MLP neurons of a small language model. Each row is named by its layer, matrix (up: input weights; down: output weights) and neuron, and shows model dimensions 144-207. Each number is 128 + 32 x the weight over its row's rms, rounded and kept within 0 to 255.
Before each neuron's rows, "fires after" lists the tokens most often just before its 100 highest values on Wikipedia text that the model never trained on.

fires after: "\n", ")", "or"
L2.up519 [158 128 106 128 128  80  96 174 140 107 167 171 144 120 121  94 134 134  99  87 114 118 115 183 131 125 109 170 153 121 137 125  87 171 129 128  98 180 176  75 156 143 169 152 187  72 171 135 154 114 120 192 141 130 101  95 162 158 118 103 199  56 122 107]
L2.down519 [129 120 141 136  83 119  63 152 118 197  93  97 138 108  50 136 159  84 122 161  56 139 176 152 113 115 121 142 167 149 110 101  82 120 114 152 146 148 125 113 169 124 123 149 100 121 162 122 118 161  61 115 152 115  89 118 144  96 129 117 108  86 177 174]

fires after: " re", " Re", "P", "-", " of", "Re"
L2.up986 [163 133 151  85 140  72 144 129 141 137  86 141 159 153 124 152 183 168 147 174 123 111 109 138 129 112 166 147  98 118 128 186 121 147 122  96  76 102 192  97 154 111 141 159 159 162 128  88 169  85 131  67 110 131 139 156  94 154 170 179 125 146 141 127]
L2.down986 [167 150 149  96 137 131 132 109 149 112 158 118 128 119  87 163 172 159 106 135 134 148 121 113 126 154  95 166 156  99 180 132 112 129 136 136 127 157 141 153  87 176 125  98  96 157 113 144 168  55 133 148 130 131 126  57 117  99 136 131 165 161 111 110]

fires after: "s", "S", " as", " As", " Re"
L5.up399 [109 132 140 125 129 184 115 102 126 107 163  81 111 143 131  99 191 153 138 120 144 110 132 106 137 140 125 130 110 142 124 130 133 145 119 148  82 143 102 133 175 116 139 169 116  90 158 112 135 125 119 213 125 147 160 121 115 172 204 161 128 110 155 145]
L5.down399 [164 114 149 114 150 170 144 183  99 108 187 109 158 113 164 158 145 178 112 150 130 140 164 179 181 138 153 238 143 143 154 119 163 112 144 156 116 112  74 124 117  79  70 197 144 106 104 165 121 125 135 175 142 101  98 132 177 145  95 136 170 103 147 174]

fires after: "th", "s", " Th", "w", " O", "har"
L5.up274 [124 127 115 145  67 121 134 129 120  62 101 147 172 134 122 101 123 111 109  80 181 138 130 143 135 130 125 160  71 109 137 175 114 166  76 147 217  94 125 120 131 118 199  87 184 152 127 137 121 180 106 159 102 179 125 142  88 105  54 106 120 102 132 141]
L5.down274 [109 151 109 150 151 145 137 165  71 107 130  88  82  89 110 141 139 144 124 152  87 152 157 111  72 114 158 137 164 140  93 130 109 123  79 109 129 116 129 123 126 123 163  92 121 166 134 140 117 168 146 143 144 136 133 125  98 117  99 112  91 135 124 106]

fires after: "s", " imp", "c", " Ho", " S", "com"
L6.up946 [132 125 171 177  97 188  99 141 105  81 179  97 186 138 142 138 104  95 102 149  60 144 150 129 114 128 173 147  94  69  99 182  96 135 145 155 109 179 141 117  84 106  93 128 135 104 130  86 112 153 134 157 111  90 110 158 112 106  72 117 184 103 101  99]
L6.down946 [165 149 144 154 179 156 127 133 173 123  75 115  98 109 109 119  68 124 168  76 104 109 135 136  85  80  88 119 134 150  82 135  63  97 104 146 198 103 164 120 142 130 144 159 124 175 169 151 199 110 156  97 184 103 138 103 105 107 102  71 102 145 126  86]

fires after: "s", "ra", "as"
L5.up232 [141  64 157 191 124 150 153 142  48 105 118  86 131 100 121 104 136 177  99 116 134 145 135 110 112 114 124 167 158  97 181 141 146 121  54 191 127 115  59 140 170 153 150 129 111 106 105 154 130 151 136 130 160 163 153 132 153  73 131 124 173 105 121  70]
L5.down232 [100 157 112 123  99 137 123 166 131 132 183 141  99 101 138 108 122 139 182 154  99 129 178 105 126 120 147 189  66 125 175 100  79  80 117 102 126 168 107 112 135  78  56 152 163 192 142 142 103 156 131 129 183 136 128  96 115 154  89 100  93 130 123  99]

fires after: "\n", " K", ":", " ", " of", "-"
L2.up260 [145 131 128  78 166 103  73 122 171  83  77 149 145 174 104 176 153 197 139 178 145 114 133 148 141 129 151 115  73 144 117  95 158 153 149 101 133 128 146 134  78 143 122 140 165 107  79 216  75 131 140  91  98 118 147 103 125 112  90 137 132  83  60 133]
L2.down260 [171 146 115 145 161 155  91 152 151 136 163 117 124 136 115  61  83 185 138 101 141 132 105 184 142 142 116  67 164 107 117 142 159 131 170  66 140 161 164 143 111 189 124 130 127 147 101 185 170  90  91 147 112 111  51  77 135 117 144 135 105 113 137 153]

fires after: "s", " U", "cc", " S", " Su"
L4.up108 [105 142 139 122 110 183  94 171 109 147 126 131  70  87 137 129 168  89 149 103 156 113 129 114 100 144 167 166 164 117 168 167 155 104 146 144 103 159  79 136 134 175  70 142 137  98 104 129 107 148 119 124 123 157 202 127 140 111 121 141 148 129 139 114]
L4.down108 [122 124 118  62 118 163 116 165 103 192 164 100 108  91 165 173  82 117  55  92 140 137  96 152 149 124 172 123 143 135  91 107  97 175 149 141 144 110 124 162 146 104 124 121 122 115  78 103 114 100 103 166 196 173  69 100 127 134 135 161 131  79 127 121]

fires after: " O", " C", " A", " V", " R", "R"
L2.up459 [103  92 148  70 172 165 143 156 159   7  60 182  79 135 156 148 148 146  98 150  88 152 196 139 123  96 202 140 184 118 190  97 145 180 164  83 100 130 129 255 165 172 171 166 138 108  97  82 116 127 182 173 145  54 177 114 154 129 111 116 145  85 131 189]
L2.down459 [ 83 179 115 118 174 153  81 193 103 143  78 161 133 217 140 173 113 144 130 133 116 142 112 118 141 105 124 109 142  89 129 112  66 164 100  96 155 102 138 181 131 141  56 135  77 111 142 169 132 176 119 120 135 131 133 118 128 174 134 144 109  97 148 124]

fires after: " ex", " S", " At", "G", "y", " re"
L5.up976 [114  67 150  78  67 105 131 127  93 172 123 118 131 120  79 152  40 129 166 138 119 107 111 134 138 136  87 149 156 105 118 163 112 125 133  98  91 134 163 121 127 145 100 124 152 148  61  46  78 138 156 126 114 124 112 174 140 122 111 111 144 101 146 174]
L5.down976 [153 157 103 131 140 134 104 110 145 148  87 154 130 135 168 142  27 144 140 132 142 154 169 132 147  86 123 142 119  87 144 104 145 126 138  95  89 136 125  83 151 118 146 135 110 145 124 119 159 176 115 124 106 159 195 152 117  98 129 137 116 140  92 172]

fires after: "\n", " the", " A", "A"
L2.up474 [134 117  63 121 165 119 106 115 139 157 106 138  97 126 118 175 162 116  75 112  93 144 141 110 118 125  83 100  98 142 147 167 181 123 137 108 145 141 144 176 106 134 114 120  84  87 247  75 185 111 105 118 155 114 117 142 129 177 183 137 173 121 130 125]
L2.down474 [190  88 124 149  95 152  89 143 125 178 162  95  83  94 147 121  70 122 135 177 133 117 170 175  67 112  84 138 142 157 107  96 134 172 107 158 162 155  75 180 118 116 145 140 138 115 136 132  89 238 103 119 158 119 116 113 132 125 147 177 140 143 141  96]

fires after: " ", "P", "-", " |", " p", " M"
L5.up1024 [152 128 140 138 167  84  82  90 134  81 172 174 126 104 121 157 106 119 148 173 128  78 139 139 134 118  92 163 102 125  74 159 170 155 108 105  93 119 153 141 129 133 121 110 120 134 176 163 136 117 149  64 148  71 119 127  38 107 167 156  94 148 148 109]
L5.down1024 [ 74  97 132 101 116 139 108 158 143 162 109 117 142 118 120 155 102 203 132 186 137  83 155 173 133 191 100  86 143 124 150 153 103 208 236 141 163 155 171 209 119 151 182 126 104 153 157  72 167 151 112 133 169  76 154 149  72  96 221 189 131 110 143  86]

fires after: "c", "li", "har", "or", "el", "s"
L4.up416 [120 151 209 179 149 148 158 132 104  79  76  90  75 141 231 127 173 158 149 110  86 143 117 115  62 119 161 116 146 132 129 163 133 132 140 142 138  85  91  73 123 138 119 134 149 159 196 160 113 115 147 189 137  89 142  59  86 168 164 102  27  59 170 196]
L4.down416 [206  74 108 162 120 146 163 109 158  89 114  84  99 102 119  56  97  85  68  90 151 118 130  86 130 113 114 152  69  50 121 156 141  59 120 140 119 200  86 178 129 112 144  95 109  62 135  87 127 101 166 178 189  79 113  84 156 125 121 136 117  91 154 140]

fires after: "s", "qua", "c", "f"
L5.up1015 [166 151 127 112 125  83 136 190  64 106 118  56  86 140 165  89 141  97 107  82 172 151 110 138  83  98 161 137 118 131 110 169 157 169 115 152 163  79  92 142 151 121 103 161 117 108 139 176  68 114 135 102 136 108 100 147 106 130 163 156  96  86  74  82]
L5.down1015 [128 135 116  86 146  57 200 124 115 157 116 124 104 140 132 142 144 137 126  93  86  66 165 108 101 119 126 195 163 145 128 121 118 116 118 105 100 148 155 134 104 177 170  93  91  87  95  92 181 118 160 143 143 147 101 141 158  86 149 121 117  82 198 165]

fires after: " the", " re", "y", "\n", " se"
L4.up145 [179 158 147 130 115 140 130 141 169 158 234  95 135 140 112 171  76 140 116 149 147 115 118 139 180 123 126 138 132 135 128  94 154 131 140 184 117 146 101 171 138  83  99 152  97 127 165 106  91 184 107 120 179  87 132 122 186 120  96 139  94 195 105 101]
L4.down145 [160 130 123 121 109 133 141 134 141 187  83  79 139 155 141 195 112 121 110 116 113 121  80 127  96  72  83 107  64  99 114 128  83 150 133  74  99 136  78 111 133 158 127  86 106 121 165 126 151 123 118 103 142 164 239 137  87 132 184 115 156 156  37 176]

fires after: " Vi", "vi", " J", " vi", " I", "I"
L2.up564 [156 157 159 160  66 168 150 131  96 116  94 126 186  94 131 178 130  94 165 143 118 114 141 100  66  90 169 116  98 111 147  83 115 105  94 149  90 161 128 130 122 158 159 149 172 154 149 121 135 159 120 133 122 168 145 143  58 139  45 105 119 145 171 118]
L2.down564 [ 85 109 130  95  88  97 161 158 124 137 185 104 134 160 104  79  70 161 180  79 157 123 111 117 169  81 111 191 159 135 135  96  71 128 198  94  80 129 152 144 143 144  86 120  40 148 101 123 113 129 155 169 126 115 142 127 129 105 152  82 137 144  67 163]

fires after: " ", " M", "ch", "po", " Bo", "-"
L2.up283 [133 152 176 107 121 154 116 131  95 120 186 134 103  87 122 110 158  80 145  78 102 133 136 122  96 127 138 156  86 136 154 105 219 139 135 101 151 100  95 151 116 133 103 194 150 140 158 148  86 170 194 151 162 186 157 132 110 186 113 112 153 131  88  95]
L2.down283 [122 155 149 168 181 162 167 121 138 144 105 129  79 102 110 124 167 163 127 175 155 147 135 149 129 153 159 162 211 117 153 126 147 150 142  72 143  70 136 116 121  83 119 156 126 144  80 160 120  95 137  99 130  78 155 129 147 164  42 180 140 174 109 127]

fires after: " ", " U", ".", " J", " c", " M"
L4.up1127 [115 138 104 166 149 115  91  55 128 121 107 162 142 162 184 133 139 129  89 157 131 130 132 131 103  93 116 136 151 188 183  81 140 154 143 174 101 174 118  92 124 101 119 155 177 157 108 128 147 130 168 170 118  75 100 160 170 110  84  76 128 195 220 117]
L4.down1127 [118 119 138 119  96 132 100 158  62 183 121 108  78 174 100 141 143 154 132 126 136 132 159 128 187 157 173  95  57 135 121 158 142 136 150 161 130  81  69 118 114 155  87 114 132  66 179 131 165 186 132 161 106 166 128 144 155  98 135 158 144  77 115  53]

fires after: " U", " R", " V", " Y", "s", " S"
L2.up595 [ 71 118 116 126  91 157 104 128 112 160 151  95 158 141 100 145 112 126 175 113 129 139  76  76 105 108 115  95 215 114 154 113 132 121 156 134  82 140 127 182 189 111 113  52 155 130 112 125 148 184 156 177 140 182 166 127 152 107 130  91 201 167 115 150]
L2.down595 [139 173 164 107 102 172  95 149 130 162 178 153 145  53 144 179 154 113 136  89 117 164 145 142 144 144 106 150 134  72 150 110 131 137 139 143 149 134 101 144 153  84 148 144 136 143 167 151  82 101 112  67 143 129 104 187 112 149 145 187 108  42 120 156]

fires after: "ur", " cl", "or", "c", " Bra", " collect"
L4.up1003 [113 117 146  70 125 127 166 147 159  98 156 155 111 112 157 158  96 145 105  81 187 148 171 123 142 172 131 138 137 214 155 110 120 136 152  76  62 122 153 138 111 130 112 101 152 144 172 163 120 133 184 151 100 164 124 121  59 137  99  84 145  66 148  91]
L4.down1003 [107 146 157 156 164 124  89 100 126 121  66  92 132 152 126 120 146 179 102 173 115  98 141 163 117 113  43 101 108 153 149 120 167 137 150  75 133 163 106 104 141 183 134 155  86 125 115 152 115 178 151 113 125  79 103 145 122 150  93  78 132 174  83 172]

fires after: " ", " C", "C", " Be", "be", " the"
L4.up832 [129 211 131 152 157  94 145  95 179 111  90 149  34 133 111 112 131 175 137 127 140 128  90 110  79 116 148  57 147 139 128 186 148  96 130 119 152 121 143 140 136 162 176 156 161 148 133 108 144 163 165 178  81 156 160  87 136 179 157 135 169 163 148 132]
L4.down832 [ 98 159  78 116  98 156  95 107 139 136 108 122 146 130 145 109  93 119 129 149 125 130 183 115 167 100  84 185 220 132 112 146  84 131 125  71  84 142 164 149 147 153  90  93 108 143  89 168 165  93 133  69  95 134 163 139 199 217  82 111 180 222 143 106]

fires after: "s", " L", " S", " Po", "am"
L4.up270 [131 120 104 139 122 124 126 131  76 102 123 108 138 164 138 110 164 206 150 111 158 150  97 128 125 138 175 159 120 189 144 124 154 177 117 114 178 192  91 133 188 153 152 175 125 144  60 141 123 167 167 124 139 119 168 159 105 118 132  23  90 153 155  59]
L4.down270 [143 150  86  98 149 130 107 153 139 158 140  92  93  94  59  93  64 124 157 116 115 153 141 177 114 151 155  91 176 158 186  90 110 101 141  95  97 143 116 101 205  64  51 148 127 203 175  69 144 131 127  43 156 155 117 146 140 122  99 168 154 145 155 133]

fires after: "te", "us", " form", " N", "mit"
L4.up141 [151 126 157 102 124 164 108  77 117 136 185 112 111 104 117 159 109 121 128 165 178 131  83 142  94 166 145 104 147 148 112 206  57 155 151 159 138  89 148 127 128 126 130 115 168 129 119 131 150 138 122 144 135 146  70 143  92 147 122 143 128  94 135 122]
L4.down141 [161 132 169 119 141 175 171  94 161 127  35 148 131 178 115 123 173 151 136 121 108 129 194 162 153 130 158 116 111 138 189 120 121 118 102  97  53 149 127 181 186 113 112 133 147 143  86  73 103 162 102 152 174 102 136 154 173  67 141 134 118 182 143 150]

fires after: " T", " He", " ", "e"
L4.up1065 [133  71 140 150 144 112 119 134 141 132 160 146 120 118 104 131  91  89 113 148 198 157 197 119 173  94 170 140 182  96 187 128 122 110 154  97 166 108  70 178  39  59 161 153 111  92 180  97 168 103 158 135 171  90 115  93 125 127 201 135 108 137 103 126]
L4.down1065 [179 178 159  70 104 137 146 115 119 142 100 107  93 164  75 127 103 184  93 147 162 101  98 146  94 140 147 143 125 142  57 209 151 123 142 114 123 129 169 121 153 105 111 161  95  53 170 150 127 174 142  54 160 179 120 136 120 109 150  97 123  78 155  75]

fires after: "\n", " ", "-", " He", " N", "th"
L2.up849 [137  94 133 165 148  84  87 211  95 110 132 172 173 141 154 153 156  87 123 132 173 167 101  79 143 121 155 105  46 152 175 149 120 127 134 115 127 182 131 144 111  64 148 152 127 114 145 196  99  86 116 144 184 119 125 159 119 106 166 166 181 164 128 140]
L2.down849 [127 142 141 164 113 243 207 123 124 225 102 170 138 121  59 130 117 151 156 155  65 210 108 224 150 160 154  91 182 136 117 150 161  77 127  98 155 149 106 126 128 142 141 195 124 138 123  86 143 137 118 170  87  84 102 135 163 104 125 175 180 164  89 105]

fires after: " F", " f", " ", " C", " U", " large"
L4.up316 [150  65 118 193 170 165  99 164 153 108 121 130 135  80 135 104 110  73 143 117 122  98 167 119 104 120  91 163 131 211  67  84 162 130 177 126 129 124 148 172 141 123  79 116 157  63 134 150 130 186 117 153 116 113 147 169 126 112 107 141  99 148 144 110]
L4.down316 [134 147 121 133 161 145 115 150 163  58 102 147 126 119 149 104 139 133 127 117 126 172 166 116  81 140 176 126  77  58 115 159 105 154  85 123 149 162 156  95 147 118  91 130 144 117 102 160  80  94 109 122  97  88 152  92 123 151 149 132 136 162 164 116]

fires after: "ri", "w", "ly", " pa", "e", " and"
L6.up901 [ 91  97 153 175 112 134 104 131 127  84 132 116 167 111 136 127 126  98  90 118 141 143  85  62 140 109  44 113  97 160 134 117  99 143 103 183 147  70  98 168 144 132  85 134 126 103  68 141 149  94 146 165 158  95 109  86 126 135 135 149 183 141  79 119]
L6.down901 [173 140  71 127  76 158 150 117  56 155 155 115 166  69  92 109 122 151  92 110 121  76 111 181 146 165 154 144 106 144 135 128 136 177 180 179 143 133 139 136 246 138 121 171 122 141 126 100 115 187 101 136 121 144 160 118 125 169 134  77 149  92 117 127]

fires after: "ar", "and", " Di", "c", "ur", " ex"
L4.up966 [148 114 127 100  99 102 123 162 184 156 182 151 112 108  88 113  95 143 145  95 149 161 181 132 142 109 126 111 142  89 102 187 142 128 103 112  90  56 140 100 109 164 142 152 136 160  82 159 199  89 120 159  78 119  77 104 161 119 131 113 144 128 153 141]
L4.down966 [143 128 110 100 117 148  80 126 133 106  76 148 141 141 170 121  61 156 141 147  43 100 115 167 182 138 127  76 127 184 155  91 124 112 168 146 170  92 147  90 129  97 114  87 114 122  87 132 131 157 171 159  48  82  98 176 175 161  83 148 129 143  44 100]

fires after: " ", "e", " Bu", "re", "-"
L9.up146 [123  66 140 121 121 167  94 125  90 174  97 122 190 114  92 146 108 131 101 107 153  93  99 149  62  94 119 125  91  89 171 189 112 169 146  79 137 166 128 121 119 132 133 107 158 111  83 155 180 180 164 208 102  56 192  91 101 154 173 164 171  87 141 147]
L9.down146 [ 81  97  66 169  67 128 171 124 179 197 122 119 145 109 114 141 101 128 116 176 106 136 142 117 103 160 108 127 119 143 164 101 116 147 147 152 147 123 117 157 119  65  95 172  90 157 100 157 194 145 169 138 137 131 122 110 146 144  80 168 130 108 163  99]

fires after: " A", "c", "y", " C", "e"
L5.up207 [123 185 103 167 137 145 111 200 178 127  67 174 111 127  84 120 118 168 116 139 145 179 140 154 116 167  90 139 107 126 108 122  88 120 111 145 107 148 109 172 161 192 101 134 116  98 160 140 145 144 138 124 112 123 106 119 110 129  93 144 103 136  93 171]
L5.down207 [123 150 113 134 140 162  81 167 133 122  90 152 119 140 153 127 129 125 185 133 151 142 139 176 101  90 144 150 138 152 157 161  70  79  64 123 131 151 124  69 137 135  74  30  84  66 132 127  61 166 131  98 147 139 109 132 122 152 196 159 127 139 138 158]

fires after: " ", " de", " De", " the", " pre", "P"
L2.up340 [129 137  92 191 189 131 162 131 155 104 118  78 116 104 163 125 121 140   0 142 153  95 121 129 154 104 166 140 119 193  95 147 145 157 131  97 110 105 124 201 115 158  88 121 160 134 123 151 140  99 158  94 175 119 148 174 151 109 129 122  99  69 138 193]
L2.down340 [114 110  95 164 144 142  84 170 144  71 164  92 183  91 139 171 108 119 193 137 116 169  91 129 172  86 116 103 103 107 122 130 148 143 144 146 209 174 108 152 127 165 160 121 117 149 134 129 240 125 153 117 148 184 136  61 146  67 144 174 191 189  99 149]

fires after: " C", " c", "ba", "os", " "
L4.up202 [131  91  96 154 126 154 135 156 101 143 155 119  59 121  90 147 181 105 175  85 121 109  83 103  33 167  92 109 129 148 105  87  56 169  84 118 128  91 139 192 128 150  92 138 166 132 101 182 172 108 117 211 114 190 178 100 148 177 166 131 118 174 131  96]
L4.down202 [157 154 116 142 135 131 119 128 152  92 145  86 151 121 148 103  83 120  95 106  86 160 113 104 138 118  95 181 136  79  94 143 139 102  97 112 118 147 133 108 167 139 156  89 130  81 105 122 143 133 133 159 133 121 123 111  91 152 109 125 140 153 160 192]

fires after: " the", "al", "li", " At", "ri", "or"
L4.up241 [160 183 149 118 103  39 110 121 131 152  89  82 140 137 144 146 166 117 100 153 169 145 125 174 201 153 119 119 180 127  78  90 108 140  70 134 164 111 109 100 178 128  87 127 188 105 170  85 133 119 111 165 108 142 155 101 127 130 112  98  94  98 145 150]
L4.down241 [155 161 122 113  57 143 110 179 133  92 153 120 145  65 148 115 115 142 125 114 116  99  88 114 105 170 168 136  44  77  91 189 140 150 179 136 135 135  92  83 145 127 168  98 125 128 193 129 134 112 108 125 129 124 113 135 169 156 157  94 108 116  99  86]

fires after: " ", " m", " d", " V", " M", " C"
L6.up990 [154 144 117 130 125 149  87 117 129 139 123 129 125 118 102 109 154 171 129 166  98 191  86 162 134 172 144 141 181 126 134 169 117 104 137 122 147 166 116 179  97 134 173 157 134 166 148 181 111 112 181 129 130 156  44 191 140 116 135 179 140 146 169 158]
L6.down990 [102 105 123 135 121  95 133  61 184 160 154 134 126 159 110 111  77 122  69  93 121 172 121 184 119  74 167 102  89 127 128 137 117  99 118 112 130 107 137 136 161 149 121 197  71  69 127 188  93 127 114 125 156  88 161 151 120 121 128 121 135 112  82 111]

fires after: "y", "c", " I", "er", " Ch", "I"
L6.up236 [141 145 103 138 137 191 173  97  78 116  66  61 168  84  99 176 116  70 146 149 120 141 151 113 182 132 126  82  82  74 133 117 138 125 122 141  93 147 193 111 107 216 158 164 107 188 114 115  72 164 134 124 145 156 126 191 169 107  76  96  98 111 189 169]
L6.down236 [122  82  76 129 148 124 108 171 222 140 119 111 103 140  97 111 149 154 119 169 165 106 115 197 149 165 162 192 138 131 166 121  84 102 115 195 141  80 155 179 145  93 141  99 139  98 113 135 144 104 211 139 165 163 147 121 130 158 142 119 110 118 114  92]

fires after: "s", "t", "c", " T", " st"
L4.up103 [146  68 162 131  96 156 147 111  96 119 128 123 174 107 116 129 114 128  94 195 167 106 173 123 165 133 120  88 119 108 162 122  74 119 119 111 124 166 154 178 132 117  88  58  93 159 119 162 118 136 113 123 160 114 103 122 142 149 205 111 126 132 174 160]
L4.down103 [ 71  83 108  84 125  90  96 130 145 167  97 123  99 182 104  91 165 104 131 205 128 133 156 157 130 145 163 157 170 171  87 105 170  93  92 133 148 137 150  81 154 119 150 150 138 127 129 153 176 181 133 134 135  88 181  97 130  93 166  52 139 124 142  87]

fires after: "s", "t", "w", "'", "p"
L5.up15 [143 102 142 106  81 107 104 160 125 105 103  99  60 126 154 161 117 192 116 139 157 185 116 138 123 100 166 131 127 203 147 196 145 154 140 114 127 134 103 188 130  48  53 100 143  99 161 143 137 162 142 101  96 103 210  96 144 130 148 152 110 103 132 183]
L5.down15 [124 140  80 152 107 204 115 136 125  89  73 101 176 210  79 118 138 113 128 176 135  79 105 121 137 153 198 154 129 129 203 117 163 108 108 101 148  73 155 173 175  63 119  72  39 167 136 122 104 172  63 195  87  95  57 107 136  92 148 113 120  99 113 182]

fires after: "-", ".", "'", "er", "ack", "un"
L5.up847 [128 134 105 218 142 179 145 173 122 137 111  94 120 130  84 130 134 151 151 107 159 121  88 142 120 107 200 121 166 201  52 118 127 119 106 169 155 173 140 110 135 200 171 119 173  96  92 198 101 150 153 106 135 171 124 150 164 164 138 146  99 118 163 153]
L5.down847 [148  60 152 107 159 160  74  96 137  69 120 188 135 154 173 145 166 116 155  91 140 108 119 119 157  66  75  78  89 136 134 183  77 163  42 154 123 180 156  98 153 112 154 182 155 137 157 147 175 124 119 159  92 143 116 122  91 129 171  69 178  94 126 100]

fires after: "ke", "lo", "th", "ling", " Bo", "tor"
L6.up736 [114 135 154 136 143  96  98  67 217 165 159 151 133 211 101 100 107 134 146 165 138 156 153 116 108 152 138 116  88 112 160 120 194 124 122 114  99 168 141 183 121 128  86 161 139  84 126  89  92 125 132 164 119  96 157 131 123 128 128 144 135 160  90 128]
L6.down736 [167 147  98 147 177 136  96 140 102  97 144 104 129 143 151 177 176 115 136 126  92 109  75 157 131 133  87 107 121 123 118  97 132 113 122 124 129 155 110 161 140 109 170  91 134 170 123  76 147 142 137  93 147 125  89  91 168 181 114  81 157 187 108 174]

fires after: "s", "ed", "i", "z", "il", "t"
L5.up693 [181 133 147 137 129 172  66 134 117  98 107  45 150 149 112 137 105 162 162 190 156  80 161 156 116 213 131 159 143 132 111 120 195 190 121 125 112 138 171  61 134 134 124 190 120 115 124 165 132 147 108 105 104 102 139 109 155 115 106 141  64 152 130  85]
L5.down693 [143  88 192 132 140 179 140 122 142 104  97 114 141 110 142  94 145 143 108 161  74  96 142 161 141 123  89 137 196 145 133 148 163 123  67  91 146 115 238 108  99 120  99 109 111 173 106 122 117 153 141 192  90 138 116 171  95  87 141 113 159 133  93 190]

fires after: "\n", ".", " T", " "
L6.up367 [139 135 152 103 178 106 121 163  82 154 121 135 207 157 112 149  77  93 172  86 136 173 198 163 102  85 167 100 116  91 196 105 109 157 117 102 113 131 138 139 128 106  81 127 162 130 157  84 135 108 133 146 141 131 121 203 150 139 187  86 164 112 122 146]
L6.down367 [146 102 148 117 103 103 147 150 200 149 122 156 123 154  96 114 123 124  91 134 113 114 105 145 135 205 171 130 146 166  85  60 141 126  93 135 202 121 125  84 121 153 157 145 107 137 153 200 114  71 159  95  86 109  90 151 138  66  72 133 119 105 163 142]

fires after: " ", "H", "M", " mo", " M", "F"
L2.up178 [126 133 110 179 145 141  91 124 145  93 134 171 108 209 131 126 137  89 171 156 152 131 163 123 101  83 130  94 131 148 160 103 117 159 175 114 106  51 105 117 167 155  79 163 126 132 103 153 112 133 131 183 173 132 113 162  97  69 113 134  93 114 126  90]
L2.down178 [ 71 148 171 134 137 117 193 145  89 154 110 112 119  84 175 103 106 175 157 137  94 152 108 124 212  92 146 140  97 156 130 126 219 136 174 135 109 131  76 125 121 135 131 132 156 129 159  56  63 101 160 170 161 111  99 166 150 115 108 177 122 163  94 126]

fires after: "s", "ver", " Jo", " S", "y", " re"
L4.up517 [ 90 138 141 139 144 111 140 155  92  88 145 100 130 185 114 134 103  95 125 144 153  65 158 140  97 167 108 120 144  77 125 175 153 112 169  63  83 141 224 134 168  80 124 129 143 100 124 100 154 150  64  93  83 137 108 102 167 137 134 141 176 103 166 123]
L4.down517 [ 97 147 119 175 138 133 165 154  97 137  94 108  90  86 130  84 105 158 103 143  99 124 110 105  74  54  83  98 155 112 124 135 109 114 154 160 192 140 124 113 172 178  75  72  54 116 164 195 160 145 183 115 142 113 111 134 117 139 109  88 195 106 196  99]

fires after: " ", " be", " la", " Be", " E"
L4.up185 [117 110 109  76 100  70 110 100 104 114 146 167 108 147 169 172 160 133 116 145 115  73 102 135 162 172 106 156 182 156 160 153 116 122 145 122 156 118 137 100 123 126 179 197 182 134  90 150 121 114 109 140 126 148 129 162  49 161 133 140 128 151 112 106]
L4.down185 [145 122 161  76  75 105  83 118 112 141 127 129 140  77 163 113 144 118 149  89 191 148 176 166 147 142 105 146 128 151 101 134 122 138 123 151 134 144  93 178 139 106 101 177 214 133 146 108 110  81 163  98 180 153  84  85 163 120 122 159 105 154 173 116]

fires after: "air", "s", " sp", " st", " a", " c"
L5.up497 [ 58 138 133 144 108 120 154 123 109 124 145 162 167  81 144 132 148 145 155 148 132 156 174 116 139 182 143 129 165 166 100  92 117 156  94  91 161 100 156 151 170 124 134 113 148 175 122 144 131 121  98  83 117 149 125 152 136 133 141  80 157 146 191 127]
L5.down497 [230 105 100  73 114 175 146 156 154 176 117 147  85 151  78 130 107  84  88  71  72 139 121 123 173 139 181 121  81 150  86  94 177  43 127 223 128  94  98  96 166 129 171  99 142  97  97 170 136 172 126 137  88 111 129 115 127 132  93 118 109 140 103  70]